MLP neurons of a small language model. Each row is named by its layer, matrix (gate and up: input weights) and neuron, and shows model dimensions 288-383. Each number is 500 + 25 x the weight over its row's rms, rounded and kept within 0 to 999. Numbers have three digits each. A neuron's up and down rows have the sign that makes its largest values positive.
A block is one neuron, or neurons of one layer that tend to fire together. After each block is what it responds to, as a language model described it from the Wikipedia text at the highest values.

L11.gate63:466551501453460499476486496480504495481497499521489495514472510494463516521520468469530492473480491527502474511484457463450467523519463499483519503468501551454493510503516468524490552553495498478466483504512518465501498467522534513517517520545538455464502481489488502519510484522503470512
L11.up63:487529504480510514502498507504450543459528514533472483502526491501513515518524497509505526513470508479520475503505510527517491504511450453477471496512480525532542508496508495488533498533485531520542464510454490537529513502492480524474510530492491547500493484534517495466482460496550465518
Capital A (sometimes a) as the first piece of a split name or word, often after a table bar or list dash, e.g. A|ries, A|lwyn, A|gra.

L9.gate106:476507499500479475538526497489533474475473522481494467522531464537507498448518550471494508535512542513531530504489524536525429502514547518458506499510474509469494489496493502498459489462502522514524469499524517477505496535533514538509491533498534477504489458454498497508527473456501528492
L9.up106:482458552501465446503499505503489500499492481501514472516547491500504508536504499499544526497492489530516500487523465492519486511483506516513552451457485473555474477527520474493470506501442499531499508459493503482497492540539529502534504498485521496515489496486532504506467500513493514535
L9.gate377:484510526518529513497484547494519513477516511506498459477476503484464484493527479510502532497502455499501468506486477506536516551521516467537486504505532501505482491509524503502493506524538523505493488500516510484469524519492514532551514528508488469515459484513494533502457544492501536517
L9.up377:511492552502539449506505489492478534496514508555483478479520521457484520481493468477487492479508536476479511527467492487548468527560518492540517494534519498507469530510527518469488499508497484537520489447539448470488523489464516510527448486525557481510463460509478477509565526535504459514
L9.gate447:479547504502526463498480525550447490509503519494522474517500451483483490461460476480487538485494463500509523474515545487543515514453522507491547487489484506494504504521505500469448474464485553495493503511498474548521500529508491547472496483490500463524479484509495481540538489523486473534
L9.up447:506523513525544531497527531521470531498485491542507504496535465480503501520484532518530488478515518494500486479481524512488512508488554443464522490511456511482496487519541449468492483424536532575511496486481518496521479505492518545537536507462547520515493468524507551458480490513488504509
L9.gate620:469469501480485492492495500419531497532495517497498523503488501495497451502496513487522536509485480495496543483484520501533494506501515514537513563484510479532487491505546491532482517462510445493493470536506450467502504492481465492464497536527540529459514475498449490533477559544543507477
L9.up620:497495521546517513461472500489534568496487540486509501491479487517499565505461502504519488496525437520458536465480506494526469536470462476478495523509529457508527529493498505500495501477488512511529559517513514487477484509519528496535516513486498528501472463505500515444519542479483524511
L9.gate742:495540564510524509446477514520485495491494490536500490489552497505484436515489520485466510493525498494471529457491499521527475457496506492462507531506506521508542494516512480501525469488520502463552450471493533480511545459461482519485502491511507503499498523498514518540474478506507495488
L9.up742:493513530493527533490512484488468475502495528513485504497506479504487561536475512526495526478522498507451488530464494465492474480428489476502490493444469494511524497465471474504503457459484561507529452531511466477465524507500505482548478501479475467526490448478521525488498519466492483487
L9.gate745:453505489509514531541495511496487523552543541497509488559513521451516492485503490501514512455497507500513485486453519527500499539448495498539480549469507459484511505511514516515536467511521525447495489537531500471448505496481495516488520493517482470537464476498478476477524508526490518511
L9.up745:540477496516509493527467463519519526491500535501473452534540506472556513550510510499494514503485550480460479530509497533535519513463480496524505482504473482459453509476529517513521497465485506469513487502517465484458508515447509471491515510502484471490474470519497460524494500469514502509
L9.gate890:531422534470522491512486515536537517512561487497520513487516488466506525487457477486450520464482500465491463462529541513517547488556494512503485543471503501486504480524506482529498462493517488491540491488477512477505508453416531521514481492507521499506524502481474500479530467504499509556
L9.up890:503449535476562502537531495523539496499522551485491509500505496487523481521467479525457533495488484462523505483524456495531510500508503535516507495513473462519491453472505498492506495499461515471551496454465481492484526505430543529515497517490474507512482510497505512502542515505477495509
L9.gate1017:485503542520488495526491576480468502493498486521521505489544451506479518509470530504480481471523496514501510510457513497508474484522511513545496502494477504499498476524467448477496485488512456474469471481466521504486509502424513480494528447549466517499480519449520523489463494446486487549
L9.up1017:469511521498452496514513490499497514508506500519482516508493496500528471481487538497482527479473513524484465517564493479529480517516514509549531527477550469475507527523496486501511487487436509486519507511535503540450513516505534515493521481532469523509491482494527526505512520509481538505
Opening token or word piece of a multi-part name or fixed phrase in credits, lists and tables, e.g. key (animator), Tim (Maile), Hold(en).

L11.gate957:480523500528454509530518525498497513485508479494488479502502503532472511519511506522513512486488499510476536503502540522521532532455453510504516529483551515466490514527496486494479529488504527471532451459472482497506480533478492495496518549497492512477491500508450463498556483496520475487
L11.up957:493532448457451499500514516490491468521479486533463493508481484534473513513493461463477485490515484533468507487484485512448474466468506504486487480462479481511498534463526539542534505440450566504493513478513504490477521494484473460474512465511510514469507487515491549499487543500510473568
Final word or piece of a proper place or route name, mostly geographic, e.g. Pascagoula River, Huron and Eastern Railway, Centre Hill, Ashton.

L8.gate64:498486550517464474554488499500508485519471482493490415510531527534479520511466504470500495485525482475544517508501479519458519492482523507535476544491517499498485529520493465522504503456495496463509470519502478515452544461504465525500546475514508510510496498469507494548511474528530541457
L8.up64:434472503460469491496482524484574514491512481502536482507480537463523489509483477502514475524520472476503508486519488510460522525508508513505498523514533491527464482541472490488463530472487545506495490508499531486418493490477487488482500505553484534527486431483497498528512464539518488491
L8.gate169:458461493474524537504467449527535523480515530526456502495525514545492520517501519565490485493466529446503493528523499501535512511499503413502504526526460519489476495482548480539499480506495514494509484483509490474440503448517528516519503472482487451525506482493449521510467503479527501491
L8.up169:507526498473512467522505485505454534495503494517501508528516506507502514483506502483503506448504479510508544481508470524466531500475499535511519551468499457499484486467436474548513478529500536499511454491491487503501506505487505508520542519508509491511489471489471525530509499520523522435
L8.gate344:467488505491533495501536527513523504524489484534526520497532489481541505467500488505498490499511489530506527466511467497462495539470479483499498503499518439490509497505503482507512503523507531478494486501473495463472508500492536492535521536525469477495533502485507486522491496481516517467
L8.up344:488519509495509515488504499488554509519523478532492493492539523453506515482456560514530507469513486512479532495498458491499501526461510512501500496516553475480500514483527532489518467500514505475535432472473501447498509522459520534541489504496491504471489481474495491511545490515521496496
L8.gate395:501442505503465517523508465523483549471514504481462441511527544482520518492503489541490491481518523553495476550504482497477475496497491456525499466521495476471455542472466527536494505493482516484496456521499502517505555487491459472502554536531473499537488432531447521532513486514572514478
L8.up395:530460510462515493525505491527555503470499492491483471500539499479501517511438499524511495483517510493499496511480495514532485474479486481497493501515509505471502496472509514526504523509450484497519487503442533482506537506501498494535528526523520463527471490522493457541491520476511523549
L8.gate411:480496521510503499491507443490451545477538511495483476504516495490494451479497479516513526486474473515522488497535514521512489530539475521543512510483512510505493521517494496539503560475496520477498499524512484453454521483490517463538513537575491493513492523533494519514504459512542502510
L8.up411:489524523500506509551530474472491504491507518506496469475527506520504533477502508500483451516529497483453487497534459503478476516479516494505493498482492460476492524491555459520490485494533499521513514483453493497489489502497553505481520440470516484505464469479552450501503522501505503475
L8.gate482:537514525505530528482462532520511491518451494520453507501564488520489503545533521505467546494479484494539508484501505496507480519494499467478494497470520540521535465477498526529460509490481492475505499485477464488531503532504528514532478483516517506477514483474488463478468500507473528499
L8.up482:524508457484511485531469511524492467495497530490507523488560534504537488498481485477507524484476519436519481469515500484532491477540504475538526467482476515499544477450527496516487506470498514499506512504475498468487477490468516487526528503515542499459500505533524513528468487514478500461
L8.gate622:502486502480485452511527532453517525464517478495466462507526525482485456500473497502474529470506470511472435538496496537507472543533524467492497532462553487490493463469476523532488519472491501482496503519482495448502524482493508505514496527504516467504494446543467495557503463481535506516
L8.up622:454502491505563459500475495516519497489512477488491470512501460487525503516472517502498475503516470515487503506490494523501487508498506507515530533512502498509491502497512518507511484477489519478526501449514477489499497532513528554506508575483485473476508476484508497540468540475503488505
L8.gate981:495489509475520500508480506529524522480484463498516510492559516512462514523489466517534487459505529504506498538492497473489506528441473546476561487468471490512442505511492446509503493525501507460516478508493496505474525486495498512513503496510509463505530490488546519521470510498500486478
L8.up981:555476484447523490521484527453497519516520495499509473453485499500489478520489560524486489508501521484482470489508506504530519507480483514548451492487483475488525523457492519499507489441481475521496447520515490456519528477503518552460492477504507501509497536485471549537493505532501500509
Inner or continuing pieces of uncommon proper names and Latin species names, often in tables or lists, e.g. sa-ban-icola, Vir-en-que, Car-val-ho.

L8.gate124:495485488458544473522481530493508490476505452505498521494533525538514486507464487499499525514473501474473511477498473473533498527502513510491545489463447481525502474452556534515480524485484512504553512497475491509535482519521528471532508524487498504452525501506521516482479485527466476479
L8.up124:493486497450503506538493530548526472447463490524520457470496513471499462473489464494517512537554468535527487489493535529493519496510491506502518520485507522540502484491532460534505471509501485508453525480512533496534524474525524482519506526497481524515503504482509514540498502475497489502
L8.gate128:489460528517508518509499462516489541528546513477458465519485532465531482543447493501467486445477476480457495537499454507526494504492499476534514534500539502475486505493512534522499530517503538492498478502515514453478526522458458577539494499533482486498483471539473549499511526517525466508
L8.up128:502480523510542498511523491519488465491532516538512484513557499508486535512477540508533483463494525499488462513478514517502512527471466456528458525474497507519463505477538516519497469526498543490534491495457444496475545491533484501543543477507522486510514496492536508523501504446540507474
L8.gate148:506515478528474470541462474452530460475506505496532507448492471464541523521489479512467475494492508526509482529501480537483505530469550538491516503560555562468479479525492519504547498494498512500505485497469501513490547461515498489492478499505489484471529494500525510529479496463520518522
L8.up148:502479444508427487551504520483498512519498485494526508492483516459535529489502498506482514508478500489439534524528480488476520543509509509496553534469460468457501501460511560547456515494482516485494510509526503514485521489499478509525487499515492466478499443507526511553518503465469475511
L8.gate241:526561510507525569515482477516500475541511486477523480447515491485519497450497503494520483514509558519510470518563536494487507482497505489537527477480498452525505464518504468498450479543492514502486506466533435500488528511485539493461483493491510519540507474506473486498510458472489503499
L8.up241:496506516472482508504521493524496482542522479534544467520478508560476496522522507505509484484495486459540503503496474502511553471468472492536518520561462471498534473479498488490487492484388500523531524556541492518535477497491521474506521499506488508486549524508491488560471497456527523505
L8.gate284:487500492510477487503522536496502489512510499519521509489484521534480476465491495548512511517496523486480501491485510512527481525533529523516472479525506500488528499504504509506516509470497494504503505494507523467523462514483499482491525494549454516460499504550507476530468474509483453500
L8.up284:486508485485521460505499521499482486509522495476512535554527489509473523500541477510490485512501518491493516529503458528492460472474479515504473511498512491473483518432534508513487506517413479458493542495526456463530486494462510446534542467481511524498541507499479463529456492506506472466
L8.gate317:475498502498512474517487507512504438524537538486537488515508518492508468512547473467466519523465512517542479487562484474526531513516523499517507520500484508517540509534541485442532506507465549498481533474531511487555501510505498536504488518492494530482502505494507478514482519510498465544
L8.up317:489520550494512503522530538507524492535521513502523511531505527480505486447483530456496521481521502513519475477471464504526536460485455523539480511510483533539514461503482480512507531469497550495479506462561523505509486514516506495473506501487507501452497508509489531463463501525489494521
L8.gate450:491509534484501472497496528545495510482505530463476523518475527486492482480499510497447509553536544459481502540488467485454508538489486483502542435509491536544517519504509480509495537493467492504522490490524478462477464469494520531507535517558528516471531518514503496513509481518487518467
L8.up450:506480488523472513517477529486507496492529472489506456551557500516465469481478463563492505478489473537477512501472498512504474507464490529492485534504483504507543531525510489507523493506504509543487524494494451493483482510498474497516503462508480495472493543492505540493500502498502510472
L8.gate658:462499545493451484492484517502511503498533459479481492470472493511521521468473496486495497483487487507512488469479514510500473535472523493463500494494511496509456518477484463523481490463526483525552473495503482500487482528447539490487531484501470498537535473550477519502481469524508469549
L8.up658:488487486503524463443489541509524475482468529488468496520507535515538536487586495514484473485538549474469435532505479468474505512462480466457451486519484472507467496538514523510474508505481478496502509517509486477484489494471534484475492516486517504472475526483530540531510514521501488509
Word pieces inside proper names, mostly places (towns, rivers, clubs), such as Rich-mond, Harris-burg, Grand-view, River; occasionally numbers in tables.

L11.gate1017:549527544469515506487484516491486499542459517470492469516485484487459525495470514504511521483492519483504502506509503502508465496525540504494543485527473481475503511500520488434472493481509538504500490507448533471490517485471518530517466478479533498495480490498481531501478494476515493493
L11.up1017:479500473514506503506512540509502516492497505500506481488525480513494513482498497488506496503485508519491474473486511484464517466518505501522499492549510430497508508517478510463489452550505494472544489513465523529505504505501565496532503510506510516481479457490510531524487513508497519486
First or early pieces of names and terms already seen earlier in the text, often in tables or lists after | or "and", such as Ul(san), W(240DB), Sa(perstein).

L8.gate8:505499519426481507526578492539487534490483516506485479516467494489464487470519497539485521499510496504508473497494550507485476516489477506498529474535541487523525512486526484511499478506483544511540514487503466477523485524524474486497488519522493484498476511528457513489511428488504491523
L8.up8:538449492515496532493474516494494497483442505519485488493500468473461490475497519504475482526494507498518512521497497459507456480532500470504513515450488469503536469526513488541515491566465533544456482513463503543483479477508543470530521501501579491492527494463487534514452482493461464488
L8.gate186:473478506490501448466513491512487484525493502485460499541517488502499467531517494540462502503510518481499544467491504502444488538532516492518519476493498498532486523501502476561533489519520455507505487493464485494526539517498489481496490531517520504513543495448503498504559496497514496537
L8.up186:527464512507500510539503462500477468553510478527519519474508508492486523491510500475539488480493458485498514465510479524516490493523507533502519488479503469451463525516520503553544510473485532490519489463522539486527542533503512489498524496521493530499503479521486507530500483498543505480
L8.gate286:556522492476517482496475525524521492509446461503485499545491503465441483475483484519520511504484495486537534491503470552497485507509541500483474514531459495504453518496525501528503542527460470474477502474437495522517534542488496508520508550484541520499525525464527514512484525463527463538
L8.up286:471471517497482494501460571498508488530530540472516499529483487546487497480510517487490472494570448497501520501523496480527504521531523483494537480547520481517504522543478519471524494501509508476499515475481499487526471509522506487537480517494527471564489493509526493503500492485522533480
L8.gate415:467537483460513523462494501489515500487508461479490491501506510504477456477470472543473479497497498492530513475534510502483483485494496466489521504443529491528531494545513460478541517494460499482505509494498506506482492465520508497461482457490504470486491509557498486443509440477462512494
L8.up415:518532490484531528481463500546491511448500515499515466474508530480496533532495503481540489527489493461509502512502520519525498485500502511501518515507495505478460541524478484484474537489499519518559538491484470573506503507460474498493503512516554476491507474470500536503437531486454521480
L8.gate475:509487511514513495494470516521546501488513452537523457529477465505481518493481508504496523465500512477464507504521499487511481485548503460537479467483526522478509502494468479510519494516498500474506505485490509528487487548498491493530531509527497480495518508440516489462475486514564533551
L8.up475:500476509468467489518513492481487491474558495504464452496532499501543498492511556482516503470490481501520473496479462490467466480543531494500548538505517492458462477482467465468562482488502506485525554479499536563496535508505505490501482463531514458471528483514491490529489519487533471511
L8.gate647:527503506520459528500518544546505501498551483454501482485558484493459565519461482518497485494497475495517499492486496489483473452502523477459481436502477517523535517504508541438481514510539479511503490492514503465507498526489534505532533520509472513519525498506524463510457477499459496507
L8.up647:499490455492430475496526534462522469490487529494471479546478540467498475527541458481511554449502483519554544482513540517485549495520521485518524473523512500495493490500535511481498542527491487465481465514474493489530503509481471491517459520486495503474483487528478497542483530519526524466
L8.gate747:488508460473496497539506493483462461547498475491502521483504527517482503460500496533504492517554472530537479484524505522521482460559498521502492450461522524504489551513504486531495508535486490496520505506483488485482530564507523507529519517559495538507539489483495529490491475474550486457
L8.up747:543498453422544466547511488496533440478524484512473526535480537477511505501515497516483540514507496460507507517513522456466510523482505531513540492532477460501517478499533486539536482513483505516515465466504489476555530487500483495485539557508511485494485505511558453471511516470508498521
L8.gate912:505497516501501479504516483478463545506475507519489489517546514493440508467458479487506539467535473489489519475459508500525443524535515523526498523495514537484486486524522513499512477516493535499467445472480511524486555539507481525496485494512535481496463475552492524506458499507511529515
L8.up912:545500506492471478485544482512489489482521500490509488511495465468499511505478512545469445493486466496475440537554465493518471484475495488466472465529482532491500496466542482504479506482529494543527519513460466485522499477521456488509537555537518499517504457500538473474467474524533492516
Line breaks right after the closing pipe of a wiki-style table row, as in results, filmographies, squads and election tables, plus occasional numeric cells.

L9.gate154:512451498524467489487473492540527435490469535454487477497472480503518518503505551475498478493514521501527459525479475570475499540516538498473489469510530485508492532493500564542460490521529501508458508517471500476514512502532500515474467491512516479543547521510508515525520535452492506469
L9.up154:497514525489474525505501472512466512477468472523532518520466481475487518535481514528483494532513475487527500514467508530466510482493484537527510499488508516526493501481540510454446521502507530524530496460505470504534513446487478502510504505508499480503513508505457474516544517467511523479
L9.gate229:515524484515492526507479505497516527517501477473540498535496497494537479491472491515467455451486502487478518471490511504458481529508471513551496532528496491483477521455523508479502479494496529533526523523522506529482495508438527507487483497490513494507506468495516501513505503504502504486
L9.up229:536505469492513502510475491511548484502492508448534440514489503522514536484538517534534508481486482521465500514486491490477529531522518491536477511473486519526502539533506503511465505498462511495524451493467512493511535504484523580494496497477461477480467508540453518494522494563508489526
L9.gate319:508491515575499443505481525508489486518483500535469496480506542513523559516541525504495473509518500485541520495518520536481467506505501487512499487514534515546500504481526531469492447518516472498557510490450521486529518497508452470492470465434538455479522526536489509496483475485511517521
L9.up319:579502489453495517535474543491528519532521514525513510471534529484507489460497521465450470494487500517521489531473476492470547473492508501474489475492475517495515489467531535487485488467514511493537536514511527493489501468497493498540447518492510542486537487518476477514499502496464515455
L9.gate332:521492479515562509521488495505511535480549483535469487529504506503514539569491470520497483481478494480559484469498508519491504533503497501477490506445531518499480514466513535517478498478507523461506422499503475462458490458498474485529533501458503504486511501535485534491477484441510473541
L9.up332:492514532475457483541520526513511494504518512482493476509452499510520468527536524573480527493507497497505541485479513563497453468494485502493478498504518510530475511449477523545479482498501489511490514499465509469512523501496517481525469513535483518517493535489468472532517504517484519494
L9.gate593:486531508511492490518444475490520523470473502497464492491560492486486502517500481490506531499505510455529480489495501557502514516536509524506469486457509479487498496492527456487520476485497559441495509506489553484500506515481535467518447530554511498450470495542503516450475507519508489517
L9.up593:501485475514475481478489518523554534480492495501479526519504479496514476539508503514484551443502454478476548471539513508507507512494514516460505488494542491533505471506516488492508490495493488531508535501531508503466491469503504532507509500449520500511483495489475486517488532500525493481
L9.gate611:487498514524504516470516461487485489491499504508495528529453504514468545523506480521489488517499492455521498476499506500511544519516481509508505500510523496513559498503501549519537488506543481473519478511502511504551500540494496529519506464462501484525488467511534508481510475468513500476
L9.up611:477505470502484485463512518549519477477524517556521502506494520487487524503543489479486520460468490519522467492492496489507476525523454530505490524508459486521537500491505531506507473511506492530487485495487479505482506488478506502532513469535508470501500513486518543463471510479526539470
L9.gate682:477535478492496480506466501514484525502483519510498486476544561528515484508522510525484521508522463547536475517481519505479445542585481514519527487487496516492534531493445546490502513500478472510533423493496484488551527463494494501492523514527504495550499498514508539526474527542533540466
L9.up682:472475517516503478553499496480486493484507466514487521536501526518518529487543473477490484494488506529487464488456485467496484543472459479512512535468491483555519516488537500560542482460469506486460455475518502493510506502547506511472522508486552491483530513498519494519537506485526504488
L9.gate841:473522466510458524516496527524496521478516522489518491487466497499450546500518454516481516506492484500482533503469491469484453500545497492519560521450453514484515452531515544528515457497519504520516499492491489513503509488492478494527454522502483507542528510498510518503491517573480508514
L9.up841:467517514500564501507492520499461495486476462491520506507530500502484486520460501492499481492524490482518524507475515477490536524494493558518473500515492483513504517509502483501529480555488470444526478535476519483561509462485509527495487505508497499500490480507508489462484517511497533479
Single capital-letter tokens, mostly A, opening a split word, acronym or code after spaces, pipes or punctuation, e.g. A|quic, A|zerenerji, H|TF.

L9.gate11:490492519495466546510525492482481485499547546518494537451519495506499499513463478475544547530545513479472545471458520486470488483510527535438506485476495494533481487495530478459507511479530463472484504489481518512477489519515514524499490516488501535440546507537482467513505549505515513529
L9.up11:506458540511509498494466498506508535493524496481525495468539495489479530478491513503509483498466481495472461516533480540518481486513477514557440457545478491512506484533484441498466459521500434493482502486521521516470480467499489530523526453482472495514526497517478498533478494538504517501
L9.gate315:470483494461504512494511486497509496471460475489511543496473487472508497486484470456457550489496503506486490467500462503495523524481467502517531507511476522492494545488527533543507517502475495499517496470525508469573492483517503487485511469506485496485482527488469532552495509518486462511
L9.up315:494501505493521490514528472514525449483497512523526511491485509475496466496500505502503543506521497492497480494526508513535497548496489562502540504543503534522451508455556532481499518448540510440512471467505485488488435506503513490464516508498518513465530533494503498544502515479481474498
L9.gate368:503529512510520514552496499485537482475500537440461550450528526546500505485463478512509514508524493551522520480526496480497466444485492511501487511521485528505523520539534448511533501483476491544502466497539518490526473516469476516483536489500496466476487488529508495503514464520470461481
L9.up368:507522520531468472488482449523515497524550490501501502478503551518498518534501496481488472456508469532447546501501455508511480529490513489552523496482474484508540493485489498470505513518510505443513498500537496466526484475513527497527477511521530533498514509575537479519494515506508504470
L9.gate385:550570515573477535532505508512529488517485475521518542505469534496487493508477467505487492491537483488471476476468499477493495485453505522488462462519505500496466528500529484509493480527493513527499482488515506490485504530491552507487501515531458502433484497511474511546500491487492500482
L9.up385:501506524555530503496523518513520487503463496496446545454461519457520531506541471483475461501454512549486474488527502511496477519500478518512490503530490500478492446430532525502540500520493476499463514527461533482502541488537477467463479479482485524469481473485489470488506470490517531508
L9.gate530:530541482524493478525487471490501478579509494455508531504499485525517505447501507505514522530534499515532485493545468509487493494523472530493501486508446516526481505464530514522493480509456474478538469463509533481541532529484532462507503522540519501529509445500482486517538493551484461512
L9.up530:486525501486486468533492521550487496507530511486509493503535544476536525489483459447569525505487528511511451495497480504505508545533478482549506485495444552516488487486514512477484507513493471526500528487532514475517470506496515501464487512514502490510494497465442467534503499517519479491
L9.gate542:518487492533469543467475525526546515474538479496479480536541472520470463522511466477519485531512482521501554465491536535499491494474469473517501503520452530479486530441487515510497508522542475527465496479489477503498510509564502525472489476476499508511506492467488452514516446536515496499
L9.up542:494528501546492556490493484477564446488534487499456511494515516510532516498527531484484517508503499504476505485490517485494449502525474493498494508473460480478473469534524512515477521455482489566501517470471486518499485505511506511509509524509479463485473491496556466470522489481476484506
L9.gate734:478522537502528515516551492525497480508530470485478513478491486542504446448543483475487498513512491498490493487520508518469520473500508529498478483532473518553466456479478491479570475438463496530543509448486482527501499453477518482483476482480473505473479492513490503521508507488530478517
L9.up734:468531517479490533545529498507502485482533511501493512467457508501518462489480491518496489488521471521509499477508457515469517495494526508489470495523529505508527516428493501508555505455516502497507481464494521512510479513482546519483469487482474508501491454529508503505480502489506505479
L9.gate1019:511491493469522505523538508538469550509537503517468501482542497490520484522491486452509512470476492527504507492499490543500502522484524504556509488547476447471500520539511501490477470537501491540443523523471495519545524499473525527492439556496508508497527540474461524506486465484489504504
L9.up1019:499480473521526489484496516503465533547516502530477507465454531518484509520456501507508530501525516576519536525496516529520548531454522490465508484500523499455500516503496512484514492472514526527465500506487512463529534524476477544487450476513544517505519452478511498479497533482504503499
Words that introduce where something lies, such as located, situated, based, and the last parts of place names like River, Park, Beach.